{"n_layer": 14, "d_model": 512, "n_head": 8, "n_kv_head": 8, "head_dim": 64, "d_mlp": 1344, "vocab_size": 16384, "activation": "swiglu", "norm": "rmsnorm", "norm_place": "pre", "norm_eps": 1e-05, "positions": "rope", "rope_base": 10000.0, "rope_fraction": 1.0, "qk_norm": false, "attn_scale": 0.125, "bias": "none", "tie_embeddings": false, "parallel_block": false, "init": "normal", "init_std_qkv": 0.0215, "init_std_o": 0.0267, "init_std_up": 0.0308, "init_std_down": 0.0308, "optimizer": "muon_hyperball", "lr": 0.0118, "lr_mult_o": 0.672, "beta1": 0.95, "lr_head": 0.0057, "grad_clip": 1.0, "warmup_steps": 200, "schedule": "wsd", "decay_fraction": 1.0, "decay_shape": "linear", "final_lr_fraction": 0.1, "batch_tokens": 131072, "seq_len": 1024, "doc_mask": false, "train_tokens": 1290000000, "steps": 9842, "dataset": "wikipedia_en"}
MLP neurons of a small language model. Each row is named by its layer, matrix (gate and up: input weights; down: output weights) and neuron, and shows model dimensions 250-313. Each number is 200 + 20 x the weight over its row's rms, rounded and kept within 0 to 999. A neuron's up and down rows have the sign that makes its largest values positive.
A block is one neuron, or neurons of one layer that tend to fire together. After each block is what it responds to, as a language model described it from the Wikipedia text at the highest values.

L8.gate326,163,225,189,180,200,203,201,218,202,200,221,197,178,230,175,193,212,187,186,198,193,206,209,219,177,207,179,210,218,219,183,174,205,212,206,218,219,182,176,193,148,218,218,247,172,206,201,214,199,194,199,201,204,169,182,208,187,213,221,203,180,183,222,151
L8.up326,214,211,212,193,217,236,210,203,207,189,213,210,171,198,216,193,204,222,219,233,200,248,194,203,192,217,209,165,168,200,179,179,238,197,223,229,166,178,186,188,171,219,225,196,161,195,213,213,226,207,192,161,183,208,202,246,209,198,192,231,204,194,206,218
L8.down326,193,233,202,174,217,211,166,222,209,198,189,202,182,221,197,187,189,204,200,225,232,221,191,206,201,209,205,191,197,184,198,193,212,195,199,185,208,179,199,230,195,161,182,180,216,188,225,183,203,187,187,233,215,195,199,185,221,188,183,195,209,189,196,212
L8.gate514,174,216,194,181,187,193,188,206,165,187,218,228,176,220,196,171,212,192,195,226,178,176,185,229,200,209,200,194,194,198,228,209,186,193,204,213,205,175,201,183,214,195,188,219,191,200,216,213,202,183,213,189,186,212,205,206,183,173,215,218,223,193,214,219
L8.up514,196,166,213,205,185,173,244,193,175,199,183,226,216,191,210,195,224,161,165,159,203,199,198,214,147,195,196,215,221,209,170,215,222,217,199,204,186,201,242,196,208,210,235,206,195,202,188,216,199,210,203,198,203,195,188,234,158,207,163,180,240,242,198,213
L8.down514,203,201,172,223,179,222,207,212,189,201,197,182,155,204,259,183,203,209,219,197,171,216,192,233,193,187,218,191,208,194,232,217,182,183,201,209,181,236,220,206,210,200,210,189,174,172,195,212,208,214,165,214,210,208,187,202,213,220,212,212,192,180,164,205
L8.gate635,221,174,217,193,209,182,203,194,169,211,218,206,254,187,219,202,233,172,204,240,169,196,190,184,228,191,177,199,186,183,199,208,194,216,179,213,178,256,263,182,218,166,196,222,232,228,215,189,204,191,212,203,214,200,191,191,173,212,185,246,187,244,181,204
L8.up635,185,193,219,176,211,238,211,157,228,221,175,209,201,176,215,232,201,215,222,198,171,173,192,232,209,189,183,209,204,183,199,198,226,210,205,217,172,205,203,192,222,166,174,246,216,185,222,224,236,226,200,210,236,202,180,209,193,190,188,207,173,197,196,196
L8.down635,184,218,196,196,206,230,166,211,213,174,235,224,178,187,218,224,191,183,207,180,201,203,224,199,205,202,182,213,201,172,217,186,191,185,209,216,184,232,223,233,164,204,198,214,209,176,215,213,203,216,181,223,206,200,197,201,178,195,197,237,196,204,195,183
L8.gate679,190,239,190,182,219,214,208,207,229,195,223,160,186,222,189,163,204,187,194,170,197,167,207,190,195,192,167,175,197,240,210,197,160,200,236,208,217,195,179,205,177,188,217,212,166,158,193,211,214,239,242,192,224,209,200,191,177,183,227,221,173,211,199,209
L8.up679,211,198,204,206,224,208,213,243,225,177,177,193,192,184,210,214,216,191,174,201,159,217,230,226,168,189,231,232,213,205,225,177,254,203,212,194,218,177,207,197,223,200,208,213,231,198,199,200,219,194,214,200,227,230,197,215,183,185,212,223,222,227,187,212
L8.down679,188,167,199,219,189,216,190,239,201,160,196,172,217,225,225,190,201,192,202,197,188,228,188,164,203,196,232,185,195,255,207,184,217,238,199,172,180,195,195,183,201,192,182,198,205,184,192,232,192,214,229,217,230,208,198,198,198,191,199,204,201,196,182,211
Responds to: Prepositions before time/place

L6.gate241,205,199,173,258,226,217,192,223,174,200,186,191,178,229,205,205,205,186,212,201,226,211,170,172,208,201,192,200,203,205,224,169,187,213,164,180,205,218,196,233,214,201,199,198,197,175,190,191,228,239,225,210,197,192,160,187,165,223,211,181,216,179,206,162
L6.up241,193,168,186,202,223,205,171,183,215,184,164,187,214,228,212,210,182,194,214,198,216,199,197,202,165,211,186,239,195,187,205,186,193,213,209,163,205,205,191,193,181,191,202,202,185,238,212,247,218,204,205,217,196,200,200,177,186,172,162,182,209,190,176,175
L6.down241,170,195,219,220,199,212,226,207,225,179,180,208,207,222,193,221,175,204,185,197,186,217,170,187,204,220,196,220,196,158,216,181,180,188,178,178,204,171,175,173,172,177,202,236,176,200,214,192,213,209,216,173,194,174,163,147,199,208,196,180,198,195,189,187
L6.gate719,227,199,157,213,203,204,261,155,182,225,159,178,180,209,223,212,177,231,214,209,233,188,214,217,190,210,207,241,207,192,197,222,198,186,217,190,192,230,178,210,187,171,183,183,215,203,192,192,206,216,225,221,184,208,151,220,199,202,206,213,187,163,176,169
L6.up719,225,221,197,185,185,211,186,210,192,206,203,201,221,211,209,193,210,196,227,171,225,183,178,206,222,203,219,215,196,185,214,202,196,211,195,212,175,222,201,233,209,151,200,181,201,206,164,204,204,166,246,193,214,207,159,200,200,232,241,225,203,187,174,187
L6.down719,189,228,225,186,202,205,208,207,214,201,179,171,203,192,204,161,213,196,255,203,210,208,159,200,227,192,241,263,158,183,211,219,213,238,171,216,219,195,150,189,204,227,198,162,195,187,212,173,188,199,204,204,218,238,206,182,169,205,183,197,187,252,179,179
L6.gate953,208,201,178,182,199,189,220,191,213,214,191,204,199,224,177,200,205,255,210,227,209,216,223,169,174,191,183,215,206,176,157,200,196,190,206,204,203,144,165,190,187,168,206,210,183,189,208,219,215,194,204,216,193,248,163,178,243,183,224,225,235,182,178,218
L6.up953,205,194,206,185,171,199,173,206,174,201,171,171,203,238,219,196,206,167,189,179,182,207,213,211,227,208,227,219,199,240,202,259,165,186,200,196,178,228,196,218,225,168,193,198,205,199,182,236,241,211,226,217,195,198,176,170,162,205,215,203,198,230,197,211
L6.down953,195,188,231,204,210,226,206,210,176,159,220,211,184,205,182,209,192,225,191,199,223,191,206,188,200,219,193,249,204,252,226,212,183,198,183,210,215,214,190,220,192,191,189,195,194,185,222,184,220,188,178,155,199,230,171,209,236,215,187,201,205,178,203,202
L6.gate1037,194,166,197,199,225,243,178,199,213,196,184,181,224,215,211,240,205,208,168,219,221,223,203,193,206,213,205,219,218,158,220,157,244,231,209,157,226,189,187,161,192,220,188,187,196,217,185,217,235,195,226,215,233,201,197,190,182,212,191,212,209,258,209,206
L6.up1037,192,194,227,197,205,221,180,207,244,219,203,209,178,210,192,184,218,139,162,198,210,232,177,229,208,177,182,229,195,164,202,181,181,195,222,215,194,197,204,164,198,169,183,204,247,205,197,204,219,177,176,214,194,212,170,225,203,218,209,183,203,175,196,187
L6.down1037,218,152,204,225,172,173,148,198,195,186,188,156,203,192,196,205,209,202,180,213,184,176,231,168,184,216,187,204,196,204,229,170,200,210,202,202,205,207,240,211,199,208,229,197,190,221,214,193,212,169,204,233,193,218,202,195,231,228,229,215,183,186,209,188
Responds to: Mid-acronym letters

L3.gate1334,199,209,227,199,246,180,223,169,212,163,208,180,183,163,193,196,181,204,214,214,223,225,179,203,147,217,219,191,199,237,158,202,232,200,206,198,189,220,210,209,191,186,188,189,203,188,195,202,214,176,227,198,190,227,181,197,208,185,174,190,184,224,196,182
L3.up1334,181,221,232,189,190,196,192,174,181,202,186,202,187,194,201,208,198,182,220,179,174,174,202,198,161,193,215,218,224,200,180,189,186,231,191,180,219,187,190,250,198,189,205,186,201,183,170,230,223,160,204,238,200,180,173,225,196,170,175,183,182,220,195,213
L3.down1334,196,229,206,170,202,181,208,193,195,214,182,197,192,214,198,178,201,183,176,194,207,211,212,218,202,217,204,203,196,230,200,173,176,174,216,230,208,205,200,222,181,207,160,174,218,204,149,214,224,205,205,180,228,189,190,186,222,207,191,214,182,225,187,185
Responds to: Two- and three-digit number tokens

L8.gate219,221,175,229,199,198,200,226,196,207,195,211,180,224,201,192,186,191,208,197,207,190,174,222,229,200,225,221,231,194,210,199,189,205,229,175,231,211,204,181,184,196,181,212,215,216,189,170,199,196,206,224,201,217,212,213,188,202,216,185,189,227,209,209,198
L8.up219,208,191,221,193,189,206,213,204,192,200,203,172,225,228,186,219,218,169,212,206,166,207,221,234,226,225,195,146,179,174,171,183,201,214,193,226,230,225,195,188,233,187,221,201,203,183,181,204,209,226,241,176,188,165,190,217,209,198,171,222,206,256,222,242
L8.down219,225,199,208,198,223,217,215,201,216,222,202,157,195,195,195,199,164,197,214,213,183,240,208,208,209,211,193,194,179,194,210,207,177,223,209,182,176,199,157,197,224,198,183,232,193,201,203,193,216,219,234,178,192,188,216,193,221,193,187,156,212,222,189,218
L8.gate472,191,235,218,183,205,184,220,193,227,255,183,154,198,212,239,172,193,207,190,192,194,191,203,200,202,226,200,220,187,201,194,198,223,209,206,257,223,182,215,171,212,207,210,194,189,231,226,198,189,197,193,163,219,172,202,207,198,166,188,222,164,188,173,214
L8.up472,159,197,204,155,196,226,210,217,192,201,182,183,196,168,203,164,234,191,198,214,234,215,172,195,192,203,199,197,177,198,187,180,233,238,189,224,198,214,198,200,201,195,208,198,191,219,217,198,159,201,188,192,181,197,177,195,206,220,204,189,215,220,188,182
L8.down472,204,196,216,166,190,211,240,195,194,209,206,171,195,205,176,207,236,225,183,212,232,208,222,222,195,221,209,217,193,216,207,210,231,222,212,227,186,222,173,195,217,210,173,184,212,234,231,200,189,180,214,223,212,206,211,208,210,200,179,191,212,186,202,171
L8.gate699,190,192,241,197,211,208,217,232,223,200,232,202,234,178,219,210,221,172,210,201,212,179,221,185,237,220,198,187,212,190,201,167,215,191,187,226,186,197,204,179,209,183,217,213,185,224,254,166,175,240,194,226,215,233,191,180,203,192,185,216,170,198,164,198
L8.up699,220,178,228,170,201,196,211,236,154,209,198,206,212,208,222,172,220,194,229,210,219,219,220,151,221,212,211,223,183,181,186,213,230,202,200,196,181,220,234,223,211,175,183,220,187,219,202,172,216,208,200,231,186,235,208,206,224,156,207,207,237,163,200,185
L8.down699,193,203,197,204,234,234,201,224,212,211,190,245,195,184,220,182,217,171,231,205,185,239,217,209,210,202,170,195,202,196,192,182,226,218,189,204,202,226,196,215,201,178,167,220,170,236,212,179,181,210,194,198,189,225,192,224,214,181,202,187,183,153,207,202
L8.gate1251,177,223,208,175,200,164,197,195,220,228,207,174,226,217,234,187,180,215,223,215,206,192,192,228,213,237,182,187,197,219,223,215,181,198,211,211,215,216,161,184,189,191,192,216,222,205,210,197,210,229,216,194,189,214,202,210,212,173,197,225,210,200,198,198
L8.up1251,190,215,230,208,167,182,184,182,237,178,220,190,191,216,224,179,182,222,208,232,194,205,219,210,239,205,176,151,235,193,216,191,204,206,188,259,214,202,208,212,232,200,203,209,197,192,204,161,220,186,210,222,194,207,193,186,173,197,178,198,191,189,220,216
L8.down1251,180,192,208,221,213,244,219,198,192,247,197,191,203,198,225,181,229,208,254,220,188,173,209,222,175,224,204,228,179,222,196,176,211,202,211,231,181,212,171,172,197,226,148,197,180,239,204,212,211,216,198,195,229,179,223,233,186,174,213,230,182,187,202,199
Responds to: Ownership-transfer passive verbs

L3.gate207,193,207,216,184,177,202,222,198,216,183,196,203,184,230,196,199,205,233,191,219,208,179,205,174,179,190,220,179,189,209,171,180,255,221,175,193,187,161,189,187,183,165,250,177,230,187,212,175,193,173,165,218,177,219,203,204,211,215,204,210,180,186,205,198
L3.up207,214,179,200,200,179,207,167,238,192,186,183,223,175,212,244,202,208,202,231,195,187,198,208,189,219,182,200,211,203,194,196,202,147,212,211,189,195,205,210,215,208,204,198,212,181,189,213,203,131,224,234,235,178,207,171,212,217,213,194,176,233,171,228,194
L3.down207,212,184,206,210,189,168,189,236,206,207,186,173,196,205,192,204,189,181,236,207,188,166,164,229,223,167,188,212,226,221,215,236,209,208,181,203,174,200,203,204,214,188,203,162,175,172,179,223,206,217,173,217,234,165,216,215,212,196,217,170,192,203,199,175
Responds to: Conjunction "and" joining clauses

L8.gate122,177,197,223,207,194,197,208,214,200,193,178,189,208,219,214,196,181,196,202,187,218,195,196,195,195,186,175,224,177,199,190,197,210,208,198,214,201,220,206,182,188,187,218,204,175,229,178,227,199,209,163,207,230,216,200,182,224,173,191,196,191,210,191,244
L8.up122,201,196,167,204,225,191,179,217,175,168,181,175,193,223,170,212,183,199,209,213,191,199,177,196,204,183,198,205,186,196,238,191,192,174,217,189,189,210,198,171,186,228,212,195,163,212,178,189,193,216,244,182,191,200,207,215,203,190,201,191,213,189,203,218
L8.down122,171,227,221,211,197,211,176,185,230,214,203,189,198,207,213,223,226,211,236,193,181,218,193,187,180,189,213,190,203,207,182,213,236,207,186,170,219,212,214,249,205,201,163,215,212,190,216,222,194,196,215,187,194,220,146,178,193,241,195,190,196,214,218,198
L8.gate623,216,242,179,215,185,203,164,175,202,214,180,232,223,195,180,228,171,245,231,229,214,179,180,215,230,175,184,202,170,200,200,179,190,203,196,190,227,203,175,193,202,213,214,195,222,174,191,178,204,239,207,178,231,193,214,209,196,200,213,176,202,199,157,213
L8.up623,174,205,171,209,199,211,180,194,236,199,163,181,234,200,205,205,169,176,218,176,176,178,201,188,216,189,148,207,181,169,219,193,221,216,227,178,206,172,171,169,225,209,226,192,216,182,200,175,160,250,184,207,183,176,212,173,199,172,226,191,232,187,187,194
L8.down623,194,179,208,175,197,191,172,192,204,201,193,181,173,237,182,223,214,193,218,202,193,226,177,190,195,205,183,210,205,216,197,209,219,208,201,208,225,197,202,204,164,202,201,184,192,227,192,205,221,214,170,193,209,180,187,226,218,184,187,162,199,179,216,216
L8.gate638,187,207,250,172,215,231,179,230,212,196,223,163,192,231,225,224,192,230,185,231,206,190,184,222,234,211,200,193,184,197,225,221,192,205,227,205,216,189,194,209,211,211,181,185,209,193,213,234,202,181,225,195,194,207,177,192,208,171,198,198,214,193,189,212
L8.up638,203,184,221,150,219,222,180,183,200,173,185,208,203,205,180,219,184,205,205,222,225,176,180,181,236,179,163,193,163,206,200,201,188,220,175,220,177,198,202,235,214,226,201,208,209,211,211,226,221,177,183,166,260,223,203,197,200,180,204,205,205,185,224,198
L8.down638,208,200,174,211,206,180,210,192,167,202,216,208,207,144,194,201,211,193,205,180,187,204,210,204,201,200,198,208,205,205,186,208,238,186,167,183,205,186,197,188,209,199,205,240,184,215,213,173,193,205,185,215,182,226,214,200,221,227,159,176,195,195,166,180
L8.gate1221,194,178,220,232,192,177,210,208,179,175,197,227,178,242,197,178,173,206,190,180,175,184,183,189,219,195,253,193,216,187,227,215,224,193,195,214,181,173,200,183,203,173,240,230,184,202,196,220,220,186,199,208,201,158,210,188,225,184,229,198,192,185,201,197
L8.up1221,214,185,229,191,242,202,197,170,181,162,182,206,229,190,236,168,171,194,225,200,184,232,180,199,233,199,220,210,169,204,220,227,173,166,179,215,186,187,172,204,203,215,196,223,204,201,228,221,168,198,229,182,218,186,201,186,229,181,186,177,208,174,243,210
L8.down1221,201,213,210,194,230,221,189,178,221,173,211,194,214,184,211,190,240,216,211,197,193,198,192,222,227,188,183,204,172,201,190,204,167,213,168,175,186,212,210,190,211,217,194,182,187,213,197,191,180,206,207,183,194,227,224,218,206,218,185,211,210,168,186,193
Responds to: Proper-name continuation pieces

L3.gate458,177,216,226,219,216,216,195,193,211,187,178,196,178,216,231,199,244,197,208,218,185,185,204,209,213,180,169,208,127,215,207,176,199,211,191,194,197,218,186,218,195,177,187,208,211,209,177,242,180,173,198,214,211,194,176,224,201,223,205,219,189,206,180,229
L3.up458,165,230,212,173,183,236,197,182,192,210,201,220,199,214,178,218,214,217,205,206,205,170,168,202,219,169,166,196,190,210,181,205,190,241,211,199,214,186,191,237,199,163,224,225,195,199,220,227,183,202,211,229,156,183,175,218,197,205,240,206,211,179,189,192
L3.down458,183,198,216,178,203,223,191,173,204,151,233,202,190,202,220,196,251,165,202,217,210,216,186,205,211,176,160,231,166,184,211,166,197,221,193,174,210,211,212,212,203,165,180,203,199,212,192,212,212,203,205,207,219,186,196,216,207,216,184,209,206,177,215,195
Responds to: Locative/temporal "at" phrases

L6.gate60,201,230,171,206,239,205,180,201,212,139,223,215,242,185,206,162,217,178,224,179,241,177,193,219,199,192,228,197,242,178,194,176,232,213,169,157,179,223,192,191,192,208,200,221,196,204,203,196,189,195,214,213,210,182,184,206,209,212,216,155,211,197,197,175
L6.up60,197,209,202,213,173,189,216,194,172,206,198,202,216,232,232,266,198,198,196,177,215,207,218,229,177,203,224,189,243,208,214,180,212,215,167,215,199,195,201,175,201,201,204,228,208,176,210,192,227,213,217,169,214,189,202,199,200,183,194,184,199,242,183,165
L6.down60,195,195,189,215,180,190,197,192,205,227,155,210,258,220,225,244,177,195,192,213,210,215,204,218,196,200,223,205,238,176,202,197,214,184,139,190,176,183,192,211,226,184,230,222,180,150,178,226,202,137,210,181,223,186,246,143,205,185,190,167,222,198,195,190
L6.gate406,179,193,182,203,208,212,207,200,204,195,227,223,208,223,204,195,177,221,209,209,188,178,208,168,213,227,211,192,222,161,218,176,223,191,181,189,201,204,220,178,209,210,220,228,188,219,207,230,191,200,178,191,215,202,200,198,166,232,173,213,211,185,210,191
L6.up406,164,179,181,228,203,202,202,193,232,202,211,209,190,200,214,205,186,204,194,189,199,205,225,187,188,219,180,201,227,194,189,162,195,194,195,166,214,218,213,188,221,179,200,226,197,213,207,222,186,198,175,168,208,209,225,234,171,173,177,193,194,187,213,187
L6.down406,181,195,213,214,198,188,198,201,210,197,203,180,182,183,205,195,227,192,220,209,186,204,208,163,176,193,193,204,209,185,185,179,201,217,205,199,224,197,228,206,186,164,195,201,205,200,190,199,199,231,185,212,205,199,188,198,199,194,177,204,224,207,194,192
L6.gate503,185,205,232,198,191,187,209,185,197,186,197,187,206,184,202,224,235,174,188,212,202,196,216,180,186,200,221,192,201,205,201,177,207,203,207,217,216,204,192,215,171,161,196,190,195,164,169,205,200,168,173,215,212,211,276,214,217,178,192,215,211,234,227,213
L6.up503,179,199,194,246,235,180,201,188,215,185,223,238,190,221,206,190,190,192,218,171,184,189,220,179,186,213,205,204,225,170,215,189,196,173,176,215,209,192,184,205,169,229,216,204,211,208,206,216,174,229,207,198,185,208,211,238,189,166,202,200,194,208,216,206
L6.down503,203,204,168,207,244,215,205,200,202,195,220,252,210,230,202,208,174,206,201,176,211,187,199,189,224,213,195,201,213,200,214,198,184,167,176,217,175,209,178,187,204,248,188,222,198,217,223,234,193,222,232,182,191,194,253,223,199,165,213,205,170,200,219,195
L6.gate894,157,181,175,230,227,192,204,198,199,193,227,232,180,219,223,173,205,211,179,203,198,213,198,191,211,200,182,182,227,193,178,177,238,195,213,193,205,190,215,200,186,192,199,211,215,212,233,209,202,207,192,186,185,197,219,195,168,213,181,193,202,199,185,182
L6.up894,191,197,184,229,193,194,211,188,188,191,229,212,191,195,187,198,184,173,223,220,183,218,234,172,201,226,226,195,225,162,195,207,208,211,177,196,249,208,185,190,190,183,232,191,215,244,216,229,201,193,194,213,194,219,212,239,162,186,179,199,217,177,207,189
L6.down894,188,215,200,214,199,201,218,182,208,202,243,189,209,188,171,185,171,196,208,192,159,206,219,181,200,197,230,178,215,170,191,209,210,220,207,217,203,205,195,187,184,196,198,188,207,219,212,216,192,243,197,221,199,222,176,210,168,200,191,198,221,185,199,173
Responds to: Paragraph breaks before headings

L6.gate143,242,186,188,191,216,163,200,184,206,188,162,221,215,228,191,194,188,197,218,193,201,158,221,218,209,212,200,167,197,214,191,214,195,183,189,225,200,220,252,206,186,228,215,217,171,189,224,198,183,172,217,175,212,206,199,203,216,210,215,201,227,199,170,203
L6.up143,187,214,199,155,193,205,154,202,164,187,174,239,177,202,205,200,177,177,218,178,202,219,215,216,192,194,186,220,204,186,196,172,194,180,224,215,187,188,237,176,192,201,232,170,197,184,232,237,217,198,223,150,180,214,213,181,187,203,223,212,199,200,184,233
L6.down143,167,214,184,216,196,233,211,184,212,230,189,195,153,191,235,216,202,216,191,206,237,222,191,174,244,188,172,205,240,174,220,181,210,203,198,173,185,194,193,216,203,231,182,179,185,168,187,214,180,183,178,193,139,222,210,220,162,224,213,238,241,188,196,220
L6.gate567,202,202,198,226,210,203,226,201,210,224,197,164,179,190,214,189,198,208,217,217,190,169,215,180,188,220,180,202,170,206,165,210,214,229,190,226,201,235,155,218,198,186,201,233,181,182,220,165,217,229,160,208,225,181,210,196,206,159,222,203,161,160,211,230
L6.up567,240,221,210,217,200,181,211,195,202,228,191,199,188,220,162,216,227,217,219,220,212,185,199,156,190,169,228,179,183,187,175,243,236,215,212,225,190,192,169,174,189,162,207,220,234,135,212,215,219,211,195,205,193,186,195,224,212,189,215,205,193,178,192,181
L6.down567,240,185,200,227,199,205,204,190,223,194,204,175,171,189,210,218,213,217,184,212,170,200,194,189,173,218,209,191,185,221,204,202,183,224,218,212,200,263,172,182,192,195,225,242,171,197,176,214,206,201,161,208,199,195,213,233,171,214,174,221,173,180,219,181
L6.gate1047,222,204,183,230,218,178,223,178,223,190,224,167,212,223,188,206,179,172,206,198,193,181,210,198,194,197,201,183,209,202,224,223,181,221,199,189,205,199,173,187,197,205,175,201,206,225,200,182,175,199,177,195,224,196,218,171,183,197,166,162,200,236,239,230
L6.up1047,204,166,205,226,191,213,197,220,206,217,154,210,200,233,202,217,195,186,227,175,180,198,187,224,209,233,223,176,165,219,182,193,225,202,196,232,195,177,179,181,207,225,175,218,232,204,205,171,175,179,243,203,225,171,218,205,177,179,225,192,222,194,234,244
L6.down1047,203,170,203,206,195,213,199,256,219,176,162,179,225,210,174,190,191,157,194,190,187,217,228,177,222,223,207,180,202,229,180,188,211,201,203,160,182,178,205,217,202,200,148,209,188,201,226,177,232,210,235,190,201,170,186,226,197,187,181,211,231,235,186,216
L6.gate1119,204,221,194,212,215,211,216,176,201,194,181,218,213,205,193,185,220,156,152,176,201,212,241,215,175,206,181,191,212,222,185,171,200,190,219,254,196,165,196,240,191,232,168,193,188,150,232,207,206,201,179,178,203,215,199,207,190,200,160,207,214,173,203,190
L6.up1119,216,195,199,174,196,231,152,205,176,216,231,200,254,179,218,183,186,199,190,229,207,203,190,216,137,217,208,187,175,202,157,201,205,215,189,196,178,188,214,208,169,199,203,220,196,189,192,229,191,206,191,183,226,228,142,221,214,184,211,204,191,222,165,198
L6.down1119,185,201,200,182,174,216,167,210,209,173,197,226,192,189,202,170,213,214,167,192,213,170,217,215,168,209,193,252,152,204,182,182,195,192,191,222,212,210,200,197,192,197,213,199,168,200,178,194,198,202,207,186,213,179,224,199,210,174,201,224,227,181,193,208
Responds to: Prepositions after event verbs